From a checkpoint of a small transformer trained on Wikipedia: vocabulary 50257.
MLP neurons of a small language model. Each row is named by its layer, matrix (gate and up: input weights) and neuron, and shows model dimensions 544-639. Each number is 128 + 32 x the weight over its row's rms, rounded and kept within 0 to 255. Numbers have three digits each. A neuron's up and down rows have the sign that makes its largest values positive.
After each neuron's rows, "fires after" lists the tokens most often just before its 100 highest values on Wikipedia text that the model never trained on.

L7.gate60:129109174136083086110106153093141132092150096149178173091143129081123135157176100174092181115121105121166157155089110120083054131166049140074101134160102130155093131108116136100147118102150134052126161043155142108209088098137164170059152167194141085175134105141167203151149127144083124111
L7.up60:127112131109173109187131135139132100152083120116138111091182132189146109138163107156145126087100105116095143163136109174124163114155086125061062156164132137078129166161111155134084153117142119114116157113172147118130153145135150121121089124115087098205146078074135172135128127171113128171
fires after: "–", "|", "-", " 4", " 3"

L5.gate652:133139158089171146099141105113108170122156136100089116162128120104132218135097118134152116146151119095088129165162149126113115066214095086138105113090105167113158153126144102156092135116186150112132145125116134140154150097164139082110150131099083094106141167151133110124105160054162131145
L5.up652:097096087160162206080136151122186162167061143122079119118136097105147158129149134170075155095066156095055115106132095107084086168131167213101173108128155109118128133071082156159093135146115113096135130108165110143137132183109115130109144156140149113085192096083090161113090171173157074110
fires after: " the", "|", " The", "'s", " a"

L5.gate607:097105141104145159179112049125080166160126122129125110140155117157156115089091116145157096096075130061096181077145106150171166116173155128161105099157167162134135157202140119178168154113101148069139060163116139161114202109075096141153069083097083193156111100136152153196128129138171136102
L5.up607:195116061064138140144175087128113143080097096090155093126170139073156146131178099095133099123113157123151077137095133165114093116146100128123147088104120155147113169123160115150128173145112147146116109175135111139129170181158129168112067136148156162095154095074124130217139154083117086099
fires after: " |", "|", " age"

L2.gate1:102164121131110164124123129104135193161168157112146080105204128097173095141047176100124148088110114174062130088132121110148169146099118146132115125147153120065139060115172111163068111176098122089097157170101129150155164149120112088166166177084119106139138067072160173120153140121138174120
L2.up1:162144170113093168096147155115097130095178073161195143172145090108139162195146140083156169106091135099122110115144119152070191069154117122210168087127101157131161130105088103158175130115144073098158177111125114130182145132135059154133147123128137101170147089109099137178157125164130091079
fires after: " the", " The", "The"

L7.gate899:095084167139113128099109141118163113145125148119137098120101114102148174141121206144110136112103135141104150086145158113132189101046135115156134112108161210096122157123131161147102138172119144199079158119123152129116083183149174075112171114112085110077097148138072117168102135091063080078
L7.up899:100086165170149167134122129179123103118112085082081122071112047176141143062131151158113190158134127119115148097066149156069148125147160116162115110131150157147076083130136148150098121156113078105110056161161150140154100143138142086054120171173116113126112120158100124074196117176119094129
fires after: "\n", "–", "|"

L7.gate1657:154121169107113154080101109129082159178113125131162176155151129091095109168155172163123136146108127137162081143110105112199089128182104129083111058119094103115103167105183138132125063177075122139122136141138140143121122139086188137101090104081158099107159162152115100152108127106184115126
L7.up1657:074155122102143164094146189124155129135152126106097138159160153115153123097167127164116122138136135155115153152120121135103107159146143129184141157099086176125072162106187141106174122131147160179151229195126145137143138135161129112218191076091104136130171114104129127163101122100067072167
fires after: " (", ",", " W", "."

L2.gate1424:178155136098172096141139111090086147115100135118131159107144132148142177147121146142148110101171162081137135136167165150129095049186124132101113153100127107107153141123159102170104125057164147103080091104124160155096098103090076126096125154238165179122184077141103090026117092092107145092
L2.up1424:152123095178157151107175189091103143112152139128180123116180094117186084104119179172161133093130139141148139126106118165102203106156121140149145086152113200137141190139070116129121086144115072130093125112165101088122122068138102158041115155091128111086146108090156048064085095162097095105
fires after: "\n"

L7.gate1575:128165138093133141171108180152093161096091123189101149127136157076086143192129186117152189165054154164114117088122108088090118106175133074130120138184126139122198138121119132092112165147125095102183160134165093133146164076126027116136089091155114162125081107074159125134162115130109142135
L7.up1575:064048118132139160142127126102098218095162134120149125146109121111132102120092133108153171167095166162087122084131100113147165090161100140150118151201100119151167143115124143100123144162146089099151210110145077135155149109167122135152119115118112150127115141030193101093093108126152142062
fires after: "\n", "K"

L5.gate1323:159108131120144177125160147123040153144123086131088123112184146134146132171106086107104138191124126129169122127087146155138152133122131109137052140119155143117132089138065154130143140148123172098144190046081139084122081109169144123121113168129149087076110088089151123174149141161072161087
L5.up1323:086146207147098154114128077128153156138142126135120106076173083185079154115131162168092172149098121157158137119100070102144149122145131127068102134096150152082100073140080139119120204204104194119104168149107151154045059199144183117107107169117106129087155131120159105171120078136149121132
fires after: "–", "-", " to"

L7.gate723:159126119135114127051114123117130140112105088113206132124134136094160145168123130104124113164174158091139153136105064128152073160182170179126095116141136128131096133114118092139183079090126181115093115134086101086138151149125161155175073126103070149143092158089145146127097193110052153114
L7.up723:153164071116121165133031154184120131127193124141133149118140151088102198119119125158135095149123123120124087173117175095120156104152135064145147121125141108170141093116140140092136159120162176071038100181119157091119065136154114107166103104139100138143105069108193137105085119150097120114
fires after: "\n", " \"", " ("

L2.gate236:099087144079197127154092148134112099132110120124091168076092140206074134160141204150092101136098153160119077180105139105162117111133120151153116138091106146126126127121132138051161146075163129155139145133088128176111121147159099165132113070197133173126095144125150118130115126134116108124
L2.up236:120126170081060061189096099130069105135164169172122159164112162115161096161097151101190109180161130129149101186154133111189089112154136136130152126164115163157107139093151149084088171142086113101143120109165129087199105121158117188115096126153122136127136100143137115122105119112090111085
fires after: ".", " In", " at", " not", " in", " other"

L2.gate1086:136113078144173103099138158145158179163093118075143197097074121067075097144147170092110110136182171092083179161166069155142059118122079144132129040108170113107151103129157125147140188119115160124165144178126085128130110105114127205145109077123113073135143192187110145083097110135088032130
L2.up1086:137156076155117102093133126118087120170117161133132196151135143139111127138128148165108102095147149053110140112156074144126134106110121130160128117139117119125099105125115118091101118147171115098129143113139118088119158158154077062092140143096134078079130147203125126137149125091105150074
fires after: ",", " and", " \"", "|", " A"

L2.gate309:111117182128125134166140146167104114102079146052110137124122180125090109145098064107093085148167096085159103127106105076139067128068109132104156126148069131143117125115177101122137176096157093155165134081129113124139160071104187139114127182143155152110118192115128128079108146133073157133
L2.up309:170128088173120116077088095093119057132136132075130108176152131165116137099121133143093150140164191129160152149101110040132123121067118131136121066186085155127168100112130091152147147123094069106142163136129107201120140138130170120170096123084176139099184105051183121094162122021142168131
fires after: " the", " this"

L7.gate1191:152117151077083139142109130137136105116104064123094149176143124194140162172187123113127160155173194209081173116089139147125100119115120157147120167081132134141151142077127174144093167113146104082086203105076161082150133173107168106159104133149147050168050113115115099117121164129065089132
L7.up1191:120128096111080139149140141160110146140145073164108125102120151152128154089101095203181130133178118191176181159081138119162105186119147157144065157096116085098121095172077132137135160115160166110104131135115161147114121189125167180161123158146118085094110149131134148134150117144059149192
fires after: ",", "–", " to", " and", "-"

L5.gate1695:162096154110126141054183124144090165148200186160152108119077058195106109163126135161123128092103187083148093102204154093157105132126121189117102143128190085145116072162063120095092153127144035190150118124104136101109149087107119079117110107117134103100108064166153129146081180083117140100
L5.up1695:117150127152139141076200147137099134123055125117213141185061116128113088126088146124128135135056117088098109142166085135164128100140198124110109073193079176134102137112128176089129133129162106104140131133110156154153128118113149074182075137070155119208088110187167150153094115115116150098
fires after: " (", " at", " 1", " the", ",", ";"

L7.gate874:085084121116146148097090154088168132149147136157121132140174132183104136117145114078155105089159153102142063081155083140182099148158095110085165102186102044182048143148173130157137119118132106131148114142133114198138140125193156143079111169092123147064161069074138116109146158141124131198
L7.up874:115124088107131165104114101105133123160134114081152105129148175114077170127099144090144131137123116095163166099123193091120126158063140115084200147124152160227066131122083099142159120095167115120129139094145123123143185129127116121117141112099178170142085075120122098178135131089154145081
fires after: " the", " with", " lost", " Medal", " won", ","

L2.gate668:143058127097146139116140122153119100152129085126123117157069097095143198184100107129178102161148096165131169153121163207128083093182098088079133129171079130132048126093084057111124113149165157098127175111153124094119142114115129115093109118077135083128097142133124195117128155095122128093
L2.up668:155134154112141060134138131175159154093134098124123146087200199150169182117124127129148068099093156086183172106123133157107088154164153133103112115119166196201187094101134151117106131110127126158172123177066190150124108097093112172104153095140119086171175093171123102152118152210161025144
fires after: " =", "\n", " a", " an"

L2.gate608:081148076127133138135109141166140143102110118156097078126069118122170160191127124055058096110077157137087119115204066136132085138107167119148145145117134086131132127131103117116178149164142099148120162138117138109121139181169152106142109119125128135135090148119056137096088081146104142087
L2.up608:126093046117147087113092145104113154118122117125060133121104135117112102174148115085067135107124108177077121083152147103125120137112145157120138131145194064138106174160102126109136190150087184134119175114098104100122070140155128109087059127111089152120121147176086214112154115144130101107
fires after: " in", " |", ",", " In", ":", "In"

L5.gate204:125159152081115164105116106102109106089144113149106163140127088109101157114106111136135181111119136118136126117130047163102126055154102155142116118181067112109107125160097136143146128127100179149096107060154147090140158155103148128154172160147182150128146111145106099198168104178114102095
L5.up204:178174147157074048145104155093021097148104114124102127104144085111176112167143108140149136147132123104124180168109136140137122157109133135180094106168132091096110110172094163174124107097086171118103112090128088079154104120182132179058102098155147150143140140117120175140127157122155143112
fires after: " 3", " 5", " 4", " 2", " 6"

L5.gate785:128069130177103129140158129158117177128127096129091147169116102114104206143108092091155157099134133079134148136144105128140087131169066119132102102096120117156099120100157115153165133099086105133098066076139164075058140134064115101061104102126115107145119148105126171168143166135111109124
L5.up785:123146148170161165172079114115128045125190118180141138140124125120147127155099162131156087107104189181123160151164137149121160144130143079159096087105133091126166119122116118087123138125058065155116095164134165140099131125104135159113124206127170230132193115109113157174100113165093084137
fires after: " |", "\n", ","

L7.gate240:173065129113119096087132058120125139114114133159126141124091141155089108135170176095150158107120079098145119107115061118119077161107097135187157189084172088093163155143132103116058178113130051090150135129128118107139098110128119146160107125135124115115161114117085138078152098128158075147
L7.up240:102179104130149126125134149086151121149127127081122123152138106109212166101108145123084131073101109122089223160175100109144104158170138149110131118173133131151129107113154132136091172155102136122123155118088162133120128116098074110162104140111118215100110088086124189170166207147126128128
fires after: ",", " |"

L5.gate939:148132063131103098126126103167060127155140105121110153160172162133152147105071179108127094154120138140077089203157113153098160156150060167191126092108212117130124120116115110127162118119112116127154147195116096182152152171102112167187146145162180087167103146110153166162169138064137114091
L5.up939:050180090163135127080161094103132120113112107176129111168128122154099089142156128139152138102150069122089141125123164137189134083082128084127062164182143128072165091104181139174134039157122098115150083122091125116131123113089174136082131134104111110112115164167108100161087085114170044173
fires after: " the", " a", " |", " The"

L2.gate520:054134099118144126089140109130113125167073117130134159123174095089061094148159148169162147127134185168128138154129160172045154174126119109179102172107136137103134144131082175139134140130083137144171150120110110157158125149128045092115155133079111152152130113152068132156145169101052149127
L2.up520:127141058186125143124094082138105163037135110126128114136092112144147133101117129167103086176032178102150087112154130174155138121154112159144080127139054136131106045099114135074101139189108121127121139071085083121096152097100174077157169131081133130150148098121127171151084095180126119119
fires after: "|", "\n", " the", "-", "'s"

L2.gate1462:160154098159104146135109098198109133135153179102182185134082098160182120154151130162143157137168109178097048107136120167121084109213140195172114080131142090111110184120061131128149129158109102182123113156156145083156087093088039185124116128131116132128049090137123118083088139171104119130
L2.up1462:162153103121125135137168124190121120136146097125176193180066114091163102136117184103176166179115091116134093126072093086113182144121092156108124029163114161101104137096151186187152097192140072108173118122121096086117146165152132114113143170115191113081062100083109069116167163105143155131
fires after: " on", " a", " as", " in", " was", " with"

L2.gate1701:138158148093188134147183131137166072106156145141084092040105185110121175210158166187092080111137151153149103146139140212101120137089117140210106112144118120155123110153130147154147107092112138128117076074111106123179110130161143151144117119121134157142082135112123089143122142055130114105
L2.up1701:159150140154130095197134092140101132155126096125141123170165163085152136138142143077143128108159122155090210099118134164098091168134139061116131134082087121055125102115203131158145152107077181113122107082137091133119071151172150084109115079190161135114176159177121086125164133093190082164
fires after: " in", " In", "In"

L2.gate837:131199054112106118110119201156079112085175135102111120174162151100141154143140118138120143114101141192146106136191151158156078164127109083141133078157096140124140114102147141170101171140060130150089117101118142113127129053066115147147156111090114207100137133049116117087095216153143090097
L2.up837:113130162150110196079137104119175180174165056142156076159123076182161127160094125193155081186164168153091151130167154122154155140189044143150094107227164140148136109129086106108130089127111116134132121154092140125141082175086156126128135143128114179105139132137111130105116102098107151173
fires after: " on", " |", "On", " On", ";"

L2.gate849:125133114128140175135216142109120125167143127112102145182137095080119070099129101122063177112101142079111120166155116103103085066120148120110141134156147081089125076155119183117123083150132101156166110120072193111154178098108118128122154100124201115159092122109139171169107098131071129164
L2.up849:081162018099136116157161138165115117139105092138106114142151115097114091178103131127121121159175107089120117132090101126167084137153135141077113084140152123099118132080134206134120035135105108171150054117111112175158107149163151148120180118139139153165099135119114161104150126147120062125
fires after: ",", " a", " co"

L7.gate796:190141097181135158132136125093106134102111157169204080140179114111088131111144149081136103119134089084163102148139114114165124110160133133122084074069135092139066142080057092136100098074112175112105126070173146066124103114095150099118180155162148152107181152179106097116074112125123185155
L7.up796:087127118101145173102132149083108126130160144144132083154062111203105108114102106134113107110130118090105132164151130163132144177173067134101105107116165125154078055146126153145105128121180114129123115131103116097115208082175138081103123111134136150152126136121160087124163144172146181124
fires after: "|", ";", " was", "\"", "-"

L2.gate625:128078066131185121104135081106081099127136171135125144162114082191107109220153194153132108125112118137181081143165097124118122150114151133104105138070092141165117109144124139139120140077107130172151162072126080077164140138163162086145138125055164124125120172053103148137106139118084175139
L2.up625:158095162090100097154082109113078128185182176150163155142143116168122072138144104125130163109207115156181053133115173129102157132151091158097115092111153137105173195074136067157125119116136106099165136151147120127110191092081185105106148118148085132109077137108110128134126147132081169172
fires after: " in", " of", "In", " In", " and"

L5.gate1028:119106119086097187133178149164115132132183134147129148189107134128136089133174158111118057162143112133189147153140101111114096157151143158126113109105103211098136171096122086145128120132152140111181106115145075091191079119133145091159131117127099148109140123101149065120141127106109159118
L5.up1028:092115157123129118109140156150144119079150131057164160180103109149138105105156160188124118080146177153088158116162138099090080146081083165187154119153136136108089140147123127143136066112181132134083102125094056094063082124191149114160129123144199114094121122095138077087174113105133172094
fires after: " the", " The", "The", " We"

L5.gate273:149109130123104138145138156125104151144168138174094098108052152110145179077103129115078158081187147074132118148157108099151081172173148142133112162160159119065153059111152104115088165113121094133132053071109180090121058136145136138151124154149159119170104098060120157093112144161115127074
L5.up273:120128117103153103153146158166139160127095119121131127175165085067111165147137148095071055095146140178135127114184147147095109078107105093161148108142112108111110126164095150132119151102136082141163115165140139101117158135148147133121126135100094173153168114121125123106132127153152097135
fires after: " (", ",", " |", "16"

L2.gate1404:083089104159091124092124108059111161111206109105144132115149172162151137087125115149162098099086111203108151090121122132158156175100139136171129138162121147199179139120096184129099208174115096106070110187075187076129138184178134111104140163085160171075106092136157121156080116106138116135
L2.up1404:145139110189100077181110158142102214116092135121172108153150141121103113105099099088200153130138126173099135089122173124138100130106146149127155145086099141109185169156058121150122176141092121118130104169084171099094142161160109129124135105124121130149149113175106042053068113192144069160
fires after: " the", " The", "The", " |", " University"

L5.gate462:112161112127080109098121166186183120190153150135144135147159113124176169105134142099129164164164139122083166134176133147083081075109179140041155074183156116128153154141141123101105127123107120120193169144095119149111130112115099128187151070198145087158142127132083081144158174162093090122
L5.up462:135162134148126154113080123181134186157146076122089148162141111136116190108135133110115161133155070113140117130160090150132113182120132083119130139114126183111153112079111128158098154119120167195137150150098140092137117142108120134092117051171104118124121124142098192100159156128090134068
fires after: ","

L5.gate147:067088170096100136120162156165135147151170121150084151113081125098131116102089070123132195123054141087135084161142118151154127106167163158160129115178139142114090134126185176187124117108122054209113170181083136089127124107123120108089116098165068170129102065104132126137183108094054166078
L5.up147:144202144124158188107186147109131092189080172137132177126127128103159123157147174149150100097160126083170124072114087088137157158115158139150156120152125109169122105087127129095141111181108144167145182102131122167158121128119120092181135095135126145098116152143118082113083107122122120075
fires after: "|", "\n", " |"

L2.gate38:114117146148081156091132110143141176101105116203136128160155175111169095103120137165120114114066152089135143130206094114123157108121133169124206125072192088103072150114180153055098124124095126138090143145077086133124085165156156144154066108108156079117147104121082152165120154141107142146
L2.up38:179125091194099128137125154108127148117165115110135142156127125073106160132113152107107079106120136134112105091099145103103152112093153153189161125099135180110148159133064141156081163102157157065152195095098145177123100144167093126104073132069143153143139137126110080098127145117154125067
fires after: " the", " The", "The", ","

L7.gate162:122052116093111092076031122206059132115161098103079093144141169110188167122080161136100125144080105133162114216163120169168071159140112134146136167152168118147078121077181114149117086127133102144148147161089191130058153159155163111098125132126065137152088098091091093110124121097120109126
L7.up162:115141152148117174171105142081109157105094154083133073128136065132134081129195115149092096105104119115128148099121128154106150154142153149121105158164131153133093107107085149119153151133144146146063102207141168102106103113124102144203133106142091096108112120125147097122149149158123170106
fires after: " |", "\n", " (", ",", ":", " species"

L5.gate1464:096152139098112104178135097164093102141160176162137132127106148137180183126132159160157112074114109111131129150062085156122117107074101173251176122094090121205056129109074126115158111133080149150151143121143123129119170115178120116131137077115143152158115087167067113159134166093102149160
L5.up1464:142096126098181122128132119158134113144171129137156133103110124088140167187134199126192165089163210090164172132093110169150123136124140107195081112140145150131104097092126163091154152138107141148126056150119114069172087119168111129123123127097181136124136077207148091129146117196110096063
fires after: "\n", ")"

L2.gate1125:171116130140122146190200062142110126175106115104162131153107188132095150131193132094134122108166123160175108131153077136130085101172209105122141152181078096134148065120157126187050123136094139168118193191113104103157090133092086143095162097094160123116132088158125216231145140132103124150
L2.up1125:090123123138126119228130150203114095105164133130161123092088161093049165128170129141108126111103099080126076091100152128074129151098166058101089192174136164121136065095145133128099163126132193113104172153103130057131192158058127142122189080103156100122134101120104156099088115123095085132
fires after: " a", " an", "-"

L7.gate158:134103176105121103113118118133177144153179124133125134060134163044182146189126166143147115071119129137041140183108117160149059189143130116156106083183145122164081121123165094129116146116140111140133114154143149174160125050146172131101106137105096172097195152055149104116137124141154144194
L7.up158:095190138074118079133091090157068113152149185126149170100132137074145122081142156115109119124158140130085077203146061137098053138121128185172089095171145142063125152136173099119125109117115128166137120133129126092147157090200118113151145181042070127145134089050116109112058150127147142150
fires after: " it", " is", " and", " It"

L5.gate210:053156135102115157140103161118183176122083112110122171157145130143186098113142117104088111071152125113117174163116122026168121124162155199150071156180144093111125162177097154104129159124140131139132106127138133087153142131159099110128116116144137131175116176137130159078090079092137114148
L5.up210:110124100077111182094101165058101134167127172100143160128120096126160142144108113069111083064111129172168203060166073139105156125138130176080137086129095137071112097124169150075096113127144115137062213149105134119156117102140139163127131096141165107116113211130159146120095131105097122199
fires after: "\n", ","

L2.gate1146:124186127145160155156141128165106048158138143131125169199104142144128134122140094138091136154140149153095149105130180182152080053139115085159163149112062161077165130146152194123095071149137109056119090105095164090117170156122158136106077120149156122150103174113122099097119117088154164118
L2.up1146:114117146136124178172190097191124100146173124196143146117103059110108121121149117115151142113148161088121090140171146120156150096170114125074125084155117118086089109130143132162199094117184164119181152146112117129102120134119078150140106173088112173094082126147132128188096113129169128151
fires after: " on", "On", " On"

L7.gate86:099094090145155140109122090140102099155141098126122152163162062155146151142162110107204125167151137097091159091130182066119146155110132126093082178115177124084145118132116126119164104128142128132163095126080086128074131168105073129120177091078125113093116127124161108129205129129090083128
L7.up86:084120135105134076086103158158160187151154090111150134183146145088065074164180032067143125162160122141097127215134153117095069139132153104146112118148170115108152115145121156082200147207103110117122149121154130092094098113174157159187113142114128144094171109070167133126189140083089109148
fires after: " |", "|", "\";", ":", ";", ");"

L2.gate800:187128120146127133121159147154110113092115106131130139132119136107104219143069197215154129146125098095116202084154084158139155097138122100097111048079122210082137149106144080128110129097175134115119130105141110065161148098122165111165140103088144116165143149185118145103082118127104092100
L2.up800:168133125158116110119165144144093069110166141086191108084126165133137114115102157173122130162116106124122170097148120185113162152148127161130133165085119206105092122071186131148143186103131084062114119130147130082159140102120150150125156125162197169159121116136129109151111081158104092073
fires after: "\n", ")", " footballer", ";"

L2.gate126:083145066212129155093080150176138121155151125148144102046132140155088148150123068074112114193129154114172146166117153208078102127183146131155134124121158145125176155118141127140087135129127099145092201107089136123155156115120174093121106068157142098128175150073148173135137107100111067207
L2.up126:124117076064144144113098172193182159162086108133119148137049145066141177076141161090090144084139111098123089160156151141087113146112061122109146079157111126134169167143143160141160080105111171146118127098145121041130161151141097072090116121128177103174136235151109143168139171085167142193
fires after: ",", " and", " but"

L2.gate1451:127144097121133064109151119147122145120117139099107093194157117182126128184164147102129097141110109108125157167126145109186120086153108145100144113143099149089103104085155118153101096146079091129176155137153143143149171140164134130085181108076104191096166100127186136216156152139094070131
L2.up1451:135064109134107083091126122139123150150109162136095133176105141161114143142131110143131147158079123106097118145162161095126152108153107142175108118153150112047125113086162107160109095185126118127150160140189108128118180119068146105118140132118149193095192122097196120125142141086097070099
fires after: " the", "-", " The", "The", "\n"

L7.gate520:067140170101114153071122150139148075160087176157151092148107122095117181050111118128120112117088118067174103112156161134143166169137079118157127130075130090127144103074102148144145097088175072167174133071108098175160148154087121132124152070166124148145104148144143157159094129122155146154
L7.up520:122148115087128160192154139184124109118074169159112115171172153145116139070100137165132137157107147137104097069125111146120117157131092156101166090175119122140123090071106128138115098074097078131168100142081152076118164140085172120113134048118155130171109104140088077120099132158113116154
fires after: " /", "0", "\n", ":", " (", "1"

L7.gate1596:157103202132145118138121135138088081135094157107140064142101150121152187159144145130147103143117067130111184140042103084116119140104109123113135146135072114106105129154171160101123116111172125107098070196117113121135165128151165131111129143181140143134081138129089087152122078198191066123
L7.up1596:149151116151160133104093131179161164173159184161149153157170231119118155163061132127156147082163113111146142115152133127108113125091134097095122123174131145097112097156111090115168157145166183084155121151136136071087127167152157090137131156096143150100178109187125119202140160115072103146
fires after: " the", " is", " as", " a", " its", " on"

L2.gate1322:117102101136106194095097179141095161097123151137113166136138136136142122136143146137149168132169105123109166105133092099138159146107166133136197115092132075124106145094106122124075194111102099184064109104104128147145118181202156154132115183136185172197146115107113092158096125087108155094
L2.up1322:085103118096124160135172152127098174078107132089129182119144152154124151140127168113135087141116124095114127057156124133101145132102122124144156107085068092125109104139162106083112150145041129135177130141048124110125149153126177125189132162176167140144104131101077138104196112119086213073
fires after: ".", " The", ",", " This"

L2.gate1564:152068107134168097145125053194184155158065140159145113105099130173095082149171078150116118084141167120122104142154097131147142159182100104114149135135187149121058116149122198108112127110099171135133145118117124109093168114145138089135134073108119123114123123114116163138083164160142137117
L2.up1564:091134169105127128166156117111113089133093226148185136164138162118150144109181106124162063117109130107175108119115148151134126053118098162096095136164136162137072029099134146176120030041129174079125138105109105088169118122092118179120165139187094099127125124127170121201185105084109131132
fires after: " is", " a", " an", " was", " species"

L7.gate1418:130079142129158108129158162073119147101133118128169141180148085148083101131122086101107140078111111162091088106141152104167116109104099138155078063139105178111221146154124132181155129077130108101153134210151154129061126123121137174152147106117117120120192098162115080087119087121127125176
L7.up1418:150141112116161141165172178080148164102166165085185181121072149134118142145116152122197164097150126178152141154105121105160134113155120156106132134102095109150149127175128138130141119112151124074126113174090140128166129161110121141105145096061103142088177106106149108095102075103092186124
fires after: "\n", " Grigor", "-", "r"

L2.gate199:198130158104138156115130107171031172131103136139046125088143116120184165151143140151104137137137107109105100127138129105100078197101124077177124163103126122154138120096077155156132156117134146083087143149144157191145156135108185174139119120081142136102155148107092099151111052145142158149
L2.up199:108151134175093126149142107154131086139191085189109149147081167205155120115143155199113120130128144125068140093099113154106131113161070120151071120102129142086116147102162137128115140161204128115165132124105110113131147103160105093135115181160156171070079182105107065104133167179185140155
fires after: " on", " in", " \"", " for", " ("

L7.gate1137:132106129190169136137142131155135191136112071136107129173111089152087140121086085124079121113087131085169119155161085125137177153058136126154097121050103130105144075130078091126108197112130151133071140067116122178184152134118112196097115107112114164104125095094143157140118088110149117101
L7.up1137:172159148117174132200162176108122114124100086067115069109134110133090103163149082145127147132100145176163103089176135133133121194120177128155137067088151141110133150113100076162129168137103145121170092118078096162137143186164149178085135155123154087120138128198135091138078110136086142165
fires after: ".", "\n", " |", " C", " (", ","

L2.gate1597:097046163089100158099117119108188148127086110097135189094201170124136082109106131129134187084084043158113108140111107092120128151125131098099128151139121103070110107081152122130089158166098156157113149192096171113111095117174148087115127144131171146122087139103101119130121118089081085172
L2.up1597:156094124143102113065166136101136127121180101122216144159177198154180147083156126081068074079123120110179123150118083092095109143114188140061098116137139145102171170056165121087141116125122191169100150156154113160109104214101174134091109137097188142164044171111126103112140101106100217183
fires after: " the", " a", " The"

L2.gate1340:140087051137145065056129135093160174175079102120133166137092156108182120105130139186141152192142127109110159180152139151086137165067109075079132100104134152166129103151139158165083164100114112083144145156165074168108087152070125161130149177104117124112152187087146082119163105097141106192
L2.up1340:165101087127118157165121065140086131178163129145087173165057114092205125104152190136179139162148041159081149148120188041107105163125084144104161128134135120111063169152174146102097155111114177149181156183177131092142145116119119125102128118207073129111091142137136143209140112104103104091
fires after: ".", ",", " that", "\n"

L7.gate26:140109134141142116152157066136097117118115135161114129134100166147125125122103145134131058081141126072111032053134064124145120120131168102146139100119130096081103127094149139138177090132129112072072162093192086127088129132121152136123166103110111102094107066107150127128150116102174110124
L7.up26:096092137164073145127143092108179072097103126111171108073158117110096145066103190170094184171108103047137059143106141146092141139077169115089129097171167117188134092192076094130108141118129087099090137109107116084160097176160177113130065162114152098194123119101096112127136096101116113142
fires after: "\n", " 2003", " 7", " |", ")", " 2"

L7.gate211:162110133061138144106174130114131102175140060112051144182079121135050151137131061151123118167154131135141129131093154159121141118139153147162120138092113112159118220069092116108134120135097143125154150129171157113090065123070165175111101145142101183130128155130161136133161153159114146107
L7.up211:119155096145090159104097169104170125172114065185118098128152132117118084123156094163133139171133162135103089186200166154093101122127117113125141084118135168087154174143123149116123157146060095164145122143128105101072138115169124090133114117181149139120111140114090119085109135153124130094
fires after: " |", "|"

L5.gate1052:124134161092137175132112166180119121146146173147141094157110158133135137119143173088093115217153191141149123070088101140125041098158114116073169139087159129118116131076179102128142160129066130164167091193125115166113164084071122119147139154104100077122076148095111132165137152155139052194
L5.up1052:126114137173206118123107112119125061154138132085172153108116072161158114113168168150140156127133174073123146069136124161092135095154143092162114089070081145158133110094099149186193083118139129130161130145142207107113108107109141138208091098149141132119112134135156148118174086139123073141
fires after: "\n", " (", "-", "–", " +", " |"